Weights of a small GPT-style language model, trained from scratch on English Wikipedia: width 448, 15.3M parameters.
MLP neurons of a small language model. Each row is named by its layer, matrix (gate and up: input weights) and neuron, and shows model dimensions 112-175. Each number is 200 + 30 x the weight over its row's rms, rounded and kept within 0 to 999. A neuron's up and down rows have the sign that makes its largest values positive.
Before each neuron's rows, "fires on" lists the tokens most often at its 100 highest values on Wikipedia text that the model never trained on.

fires on: "y", " as", " |", " /", " Pre"
L2.gate390,199,188,209,257,230,217,211,197,182,164,185,188,243,243,182,234,155,179,201,202,182,208,171,206,203,202,198,211,160,210,194,201,179,239,202,192,158,181,187,203,168,173,177,196,177,227,216,194,214,241,216,191,180,164,134,221,180,251,231,154,168,213,233,204
L2.up390,207,245,186,223,245,184,220,245,178,214,229,139,211,185,238,218,152,184,258,241,214,199,220,178,166,185,232,225,215,160,212,196,257,212,189,190,182,164,154,254,189,183,235,168,278,227,212,164,185,237,277,210,191,122,193,205,199,212,163,196,187,229,197,206

fires on: "est", "ad", "19", " million", "ac"
L3.gate229,194,161,200,209,181,198,183,166,211,176,218,126,254,218,175,168,192,231,142,195,183,199,163,199,206,194,176,214,211,216,172,258,239,177,199,204,245,230,204,182,232,201,209,182,234,210,139,200,182,172,188,205,189,219,168,185,183,183,206,193,218,275,133,229
L3.up229,143,190,182,181,251,206,220,140,158,237,210,189,233,207,175,179,199,205,172,205,203,170,219,185,223,166,148,179,197,201,244,199,204,190,277,226,198,216,193,209,194,271,216,183,179,255,208,196,213,94,213,239,205,219,211,186,237,215,180,253,190,186,181,200

fires on: "'s", "an", "able", "ly", "ited", "ous"
L2.gate359,176,206,181,150,195,226,220,218,190,226,208,179,241,181,139,208,197,198,159,186,226,237,208,204,206,182,188,216,204,147,225,170,206,179,191,160,191,189,205,194,184,224,196,188,181,228,196,198,227,192,158,165,261,205,190,196,189,180,156,180,223,194,198,201
L2.up359,219,154,210,175,138,219,233,219,171,142,190,192,243,188,251,217,195,201,262,209,149,182,220,148,215,197,200,174,218,171,212,201,160,218,197,220,157,186,152,204,172,158,201,230,190,144,187,223,227,240,207,196,166,220,212,190,231,141,191,121,231,205,214,261

fires on: "ame", " under", " coach", "ons", "ike", "ius"
L2.gate178,168,177,215,219,206,156,179,172,192,172,182,219,245,183,232,180,192,175,211,170,171,183,141,190,188,172,222,187,181,178,236,172,186,248,208,187,187,197,158,186,199,238,225,216,252,211,258,227,153,230,176,184,201,143,189,191,215,230,197,228,166,226,189,219
L2.up178,236,201,175,170,163,206,220,161,265,194,190,206,199,190,192,175,232,189,196,139,163,192,206,220,222,218,225,150,206,194,174,152,179,215,194,214,149,165,165,199,163,206,214,212,205,197,191,224,152,251,194,197,213,188,187,184,203,187,151,205,195,164,217,243

fires on: " b", "–", "R", "E", " v", " against"
L2.gate126,202,209,215,243,190,203,152,158,190,139,201,174,229,220,208,208,170,213,182,206,227,234,197,238,183,202,236,220,179,196,185,217,201,188,209,184,236,135,192,257,266,163,161,202,230,235,226,221,186,251,200,193,214,240,209,235,178,244,173,190,205,186,252,200
L2.up126,197,133,228,234,165,123,210,180,214,115,148,228,202,193,231,223,203,165,185,146,234,230,98,199,219,164,192,193,156,211,168,210,215,208,246,193,192,144,203,205,211,157,174,216,231,193,219,204,193,154,179,181,239,211,196,174,176,200,170,176,160,217,238,210

fires on: "ov", "==", "n", "et", "an", " signed"
L2.gate49,189,185,200,239,181,212,239,196,176,151,213,151,178,191,226,228,158,189,189,129,245,218,181,256,199,229,169,214,154,236,249,170,197,197,200,151,251,206,166,223,239,192,219,199,192,216,210,186,203,226,216,210,119,162,206,190,143,263,192,167,190,224,239,155
L2.up49,159,242,213,202,168,249,247,202,200,198,211,192,245,148,180,222,195,154,241,204,257,200,244,149,169,220,210,218,238,188,210,187,221,183,266,155,193,207,203,254,205,189,216,190,244,195,189,218,182,200,173,202,219,194,240,199,193,243,240,170,208,171,150,192

fires on: " (", " in", " for", " follow", "ed", "-"
L3.gate280,168,175,171,221,171,109,195,214,193,163,205,225,175,243,226,208,184,164,108,192,210,237,177,185,213,212,191,206,181,187,206,268,234,189,139,157,226,190,243,192,223,190,241,212,146,230,207,171,166,213,231,238,191,236,194,215,202,212,136,110,190,218,246,146
L3.up280,145,237,150,233,187,171,218,225,186,183,214,223,192,172,201,193,226,227,209,203,178,193,186,161,218,200,210,151,202,213,201,238,172,160,198,199,180,223,198,205,219,169,193,230,203,222,168,147,209,168,233,237,241,196,172,165,194,154,219,208,191,234,262,181

fires on: "y", " a", "s", "A", "'s", " |"
L2.gate39,260,259,195,235,227,208,194,170,207,191,270,163,214,240,222,230,203,211,156,255,195,259,210,200,156,219,209,212,170,250,215,217,176,133,191,194,205,158,163,213,203,151,229,174,232,235,199,202,213,220,207,183,207,203,153,186,179,229,211,194,203,192,248,222
L2.up39,227,248,211,166,243,209,190,171,206,157,242,199,162,183,219,172,178,173,210,222,177,260,175,206,215,211,176,184,199,233,243,228,198,184,181,200,184,137,170,201,179,152,206,214,182,204,185,200,177,208,197,182,202,159,196,225,149,217,221,191,200,138,230,255

fires on: " 0", "ed", "ing", "-"
L2.gate150,216,221,192,176,161,185,216,208,215,223,198,229,203,204,204,230,141,214,168,169,179,205,214,225,212,206,178,185,198,159,239,240,233,216,198,138,162,206,210,191,210,249,147,215,188,180,198,175,205,223,198,224,192,200,202,236,228,224,144,127,200,182,213,218
L2.up150,188,197,193,261,179,205,189,198,188,162,189,231,240,217,224,173,130,227,161,162,199,181,173,181,191,236,225,179,211,180,226,152,170,236,195,196,241,166,217,187,188,157,198,209,246,207,236,142,164,210,231,174,213,190,208,175,213,221,190,127,112,220,298,192

fires on: "ed", "ing", " of", ",", " to"
L3.gate7,231,208,200,205,201,180,235,199,183,200,222,213,239,198,200,141,205,148,181,200,207,159,242,137,165,236,187,206,171,166,194,213,128,241,182,228,172,161,206,239,202,203,270,145,267,190,191,211,232,192,218,234,204,234,226,187,191,199,149,208,266,223,243,208
L3.up7,162,170,166,202,157,159,186,217,186,186,206,246,191,192,182,203,196,218,222,171,153,192,233,172,209,240,209,244,235,158,202,243,224,247,205,213,212,195,169,160,199,199,193,235,167,205,202,177,304,225,186,198,178,198,239,210,231,161,233,192,188,170,187,211

fires on: " for", "able", "et", " from", "ant", "'s"
L2.gate31,185,198,191,196,187,267,207,208,220,194,180,225,211,177,163,186,174,194,183,207,171,162,231,253,191,143,174,249,197,102,192,223,191,182,188,196,175,246,197,236,211,176,149,197,242,225,196,245,221,242,205,188,142,186,247,199,183,214,209,152,170,201,166,209
L2.up31,181,160,224,238,178,200,153,241,217,223,196,205,159,167,223,216,205,208,225,201,209,179,168,166,180,210,224,267,166,223,188,214,165,189,175,236,140,177,194,253,191,148,197,180,231,204,183,224,204,250,179,170,183,196,241,196,255,161,236,213,269,215,199,207

fires on: " and", " of", " in", " from", ","
L3.gate218,254,231,173,181,184,181,210,244,208,237,234,168,194,232,199,247,169,183,163,196,182,194,263,219,149,217,197,214,257,202,230,135,189,258,164,178,207,165,194,222,152,207,175,193,203,178,223,214,236,161,205,192,196,220,213,228,184,221,232,201,163,156,154,155
L3.up218,192,197,178,223,172,228,195,200,182,193,172,149,227,184,186,191,215,244,219,246,220,195,228,207,165,218,205,191,247,209,165,142,206,206,191,211,177,167,124,212,199,244,193,201,210,181,190,189,188,195,183,184,213,181,215,188,231,196,228,208,189,267,133,145

fires on: ",", "6", "7", " born", "197"
L3.gate55,139,218,173,147,196,195,187,201,170,225,230,142,229,280,222,216,169,207,157,209,169,210,204,215,203,201,203,207,234,181,231,217,209,169,166,243,271,189,197,177,186,216,234,177,221,143,225,210,153,140,244,267,207,226,260,233,192,243,195,187,203,219,223,223
L3.up55,228,164,161,187,139,179,247,211,219,222,241,156,192,212,161,177,197,188,228,242,227,189,197,208,176,168,220,206,221,230,209,128,214,181,204,209,245,235,131,155,154,233,228,203,201,155,179,262,205,96,249,179,242,170,219,171,213,180,240,179,177,185,174,203

fires on: ".", "ter", " co", "lin", "line"
L3.gate336,238,190,192,201,246,153,175,227,189,213,174,206,162,173,164,183,215,187,194,162,281,143,210,183,206,174,219,209,201,227,188,175,219,190,261,201,239,211,190,204,255,235,223,248,183,214,258,174,163,193,185,198,170,174,210,213,134,229,243,205,180,282,241,174
L3.up336,193,144,185,265,240,175,213,234,158,185,230,200,173,201,166,126,214,212,154,169,209,231,156,197,192,200,255,215,186,241,208,174,143,183,253,181,219,195,205,199,233,217,309,218,241,197,189,188,188,171,185,154,181,208,161,159,202,231,228,184,179,226,219,172

fires on: "a", "=", " artist"
L2.gate41,158,164,170,191,163,210,210,163,299,185,169,178,209,220,213,179,235,195,119,157,191,197,206,178,253,166,265,197,160,152,176,193,166,210,217,203,215,188,145,155,193,214,224,230,226,240,198,168,174,216,155,190,271,220,216,141,186,248,182,210,136,160,176,253
L2.up41,171,156,218,134,202,239,250,215,213,211,183,188,153,194,162,195,198,218,184,230,217,118,251,285,235,207,178,164,186,236,235,162,184,212,201,229,192,186,183,159,178,252,173,180,220,235,205,200,184,174,195,201,228,224,212,246,180,235,151,186,204,214,162,201

fires on: " and", " for", " is", " to", " can", "ver"
L3.gate144,170,176,189,196,198,199,273,255,200,221,267,184,246,151,223,208,209,246,225,253,202,230,283,253,184,231,191,159,193,163,174,234,231,217,161,217,216,185,234,254,158,236,194,167,193,198,225,204,188,241,184,156,244,212,195,211,182,232,195,211,238,225,181,166
L3.up144,265,152,178,196,152,211,172,221,155,212,208,179,211,182,207,224,197,212,296,209,171,182,182,197,195,250,146,191,221,187,181,148,209,220,194,271,170,174,180,202,184,178,219,193,191,205,190,223,210,222,193,177,232,193,191,203,188,222,206,237,220,209,173,198

fires on: "E", " st", " o", " O", "el", " man"
L3.gate105,236,201,193,170,220,210,286,186,206,188,163,171,157,155,236,185,169,181,200,190,145,173,204,227,189,214,171,136,147,144,220,195,169,188,196,196,282,178,175,225,168,221,220,203,186,204,221,261,163,181,249,225,238,241,135,250,200,187,211,241,170,239,219,236
L3.up105,191,228,172,227,192,173,210,156,219,213,206,236,206,213,187,198,236,196,194,168,160,183,140,215,239,156,172,209,179,181,231,167,205,198,212,169,251,230,169,209,163,246,192,247,191,212,235,214,243,123,219,257,234,224,177,215,161,196,228,225,171,198,224,230

fires on: " system", "ification", " group", " Awards", " Council", " include"
L2.gate35,229,201,182,171,243,201,251,181,237,207,177,194,251,214,202,194,235,216,186,207,219,188,185,159,172,169,220,192,187,232,141,202,243,186,187,223,202,230,129,216,173,153,238,199,207,249,205,220,192,175,161,203,240,155,204,173,160,162,178,154,173,150,199,212
L2.up35,191,171,239,215,263,221,186,181,142,205,253,172,153,175,219,185,200,169,241,218,197,183,207,161,248,215,253,209,181,161,156,218,201,182,250,176,172,148,193,222,218,210,155,210,256,200,204,165,193,208,212,191,217,148,295,135,175,166,215,197,237,197,197,184

fires on: "is", " career", " team", " born", " |", " started"
L3.gate133,168,243,148,220,198,170,231,163,203,189,269,186,157,238,221,202,149,173,209,222,250,229,183,240,207,182,228,229,152,194,203,207,162,173,221,207,147,199,219,177,259,147,223,209,225,202,157,196,166,195,241,180,181,226,212,171,204,190,220,240,145,217,220,219
L3.up133,162,224,168,235,178,174,205,142,157,202,236,148,199,236,162,222,174,141,186,205,196,169,201,226,234,164,235,187,186,215,171,184,207,181,205,186,172,204,207,194,222,161,228,214,212,198,219,206,193,203,237,184,203,229,202,171,202,226,226,232,214,162,225,238

fires on: " was", "7", "an", "6", " |", " been"
L2.gate167,180,211,163,205,199,156,184,239,180,185,151,182,211,216,211,239,111,252,175,185,192,217,182,216,225,194,203,213,180,164,172,236,250,270,196,194,242,152,189,179,146,208,152,211,174,160,215,199,202,160,173,231,209,250,234,165,206,244,142,151,196,167,197,247
L2.up167,214,225,155,184,213,177,198,197,216,214,189,149,228,155,190,217,203,201,230,232,184,194,231,204,145,206,137,233,236,160,197,156,184,189,246,219,222,205,185,221,274,157,191,175,203,227,222,260,211,214,225,169,178,188,184,243,230,177,213,208,240,158,219,230

fires on: " for", " of", " to", " as", " from", " was"
L2.gate222,153,267,234,146,191,227,218,210,169,228,197,218,215,222,219,214,221,244,201,192,159,202,283,202,140,232,198,206,192,188,180,211,198,236,134,216,201,144,154,227,211,225,233,182,254,161,218,192,209,215,227,201,184,165,215,201,230,162,254,209,216,222,190,117
L2.up222,182,234,219,161,190,234,211,213,199,232,206,218,218,174,211,194,211,165,224,204,229,204,246,149,167,212,264,207,141,143,206,233,187,205,179,216,184,167,194,173,228,245,213,184,191,192,176,203,181,253,156,237,218,223,258,163,250,221,206,204,228,173,153,174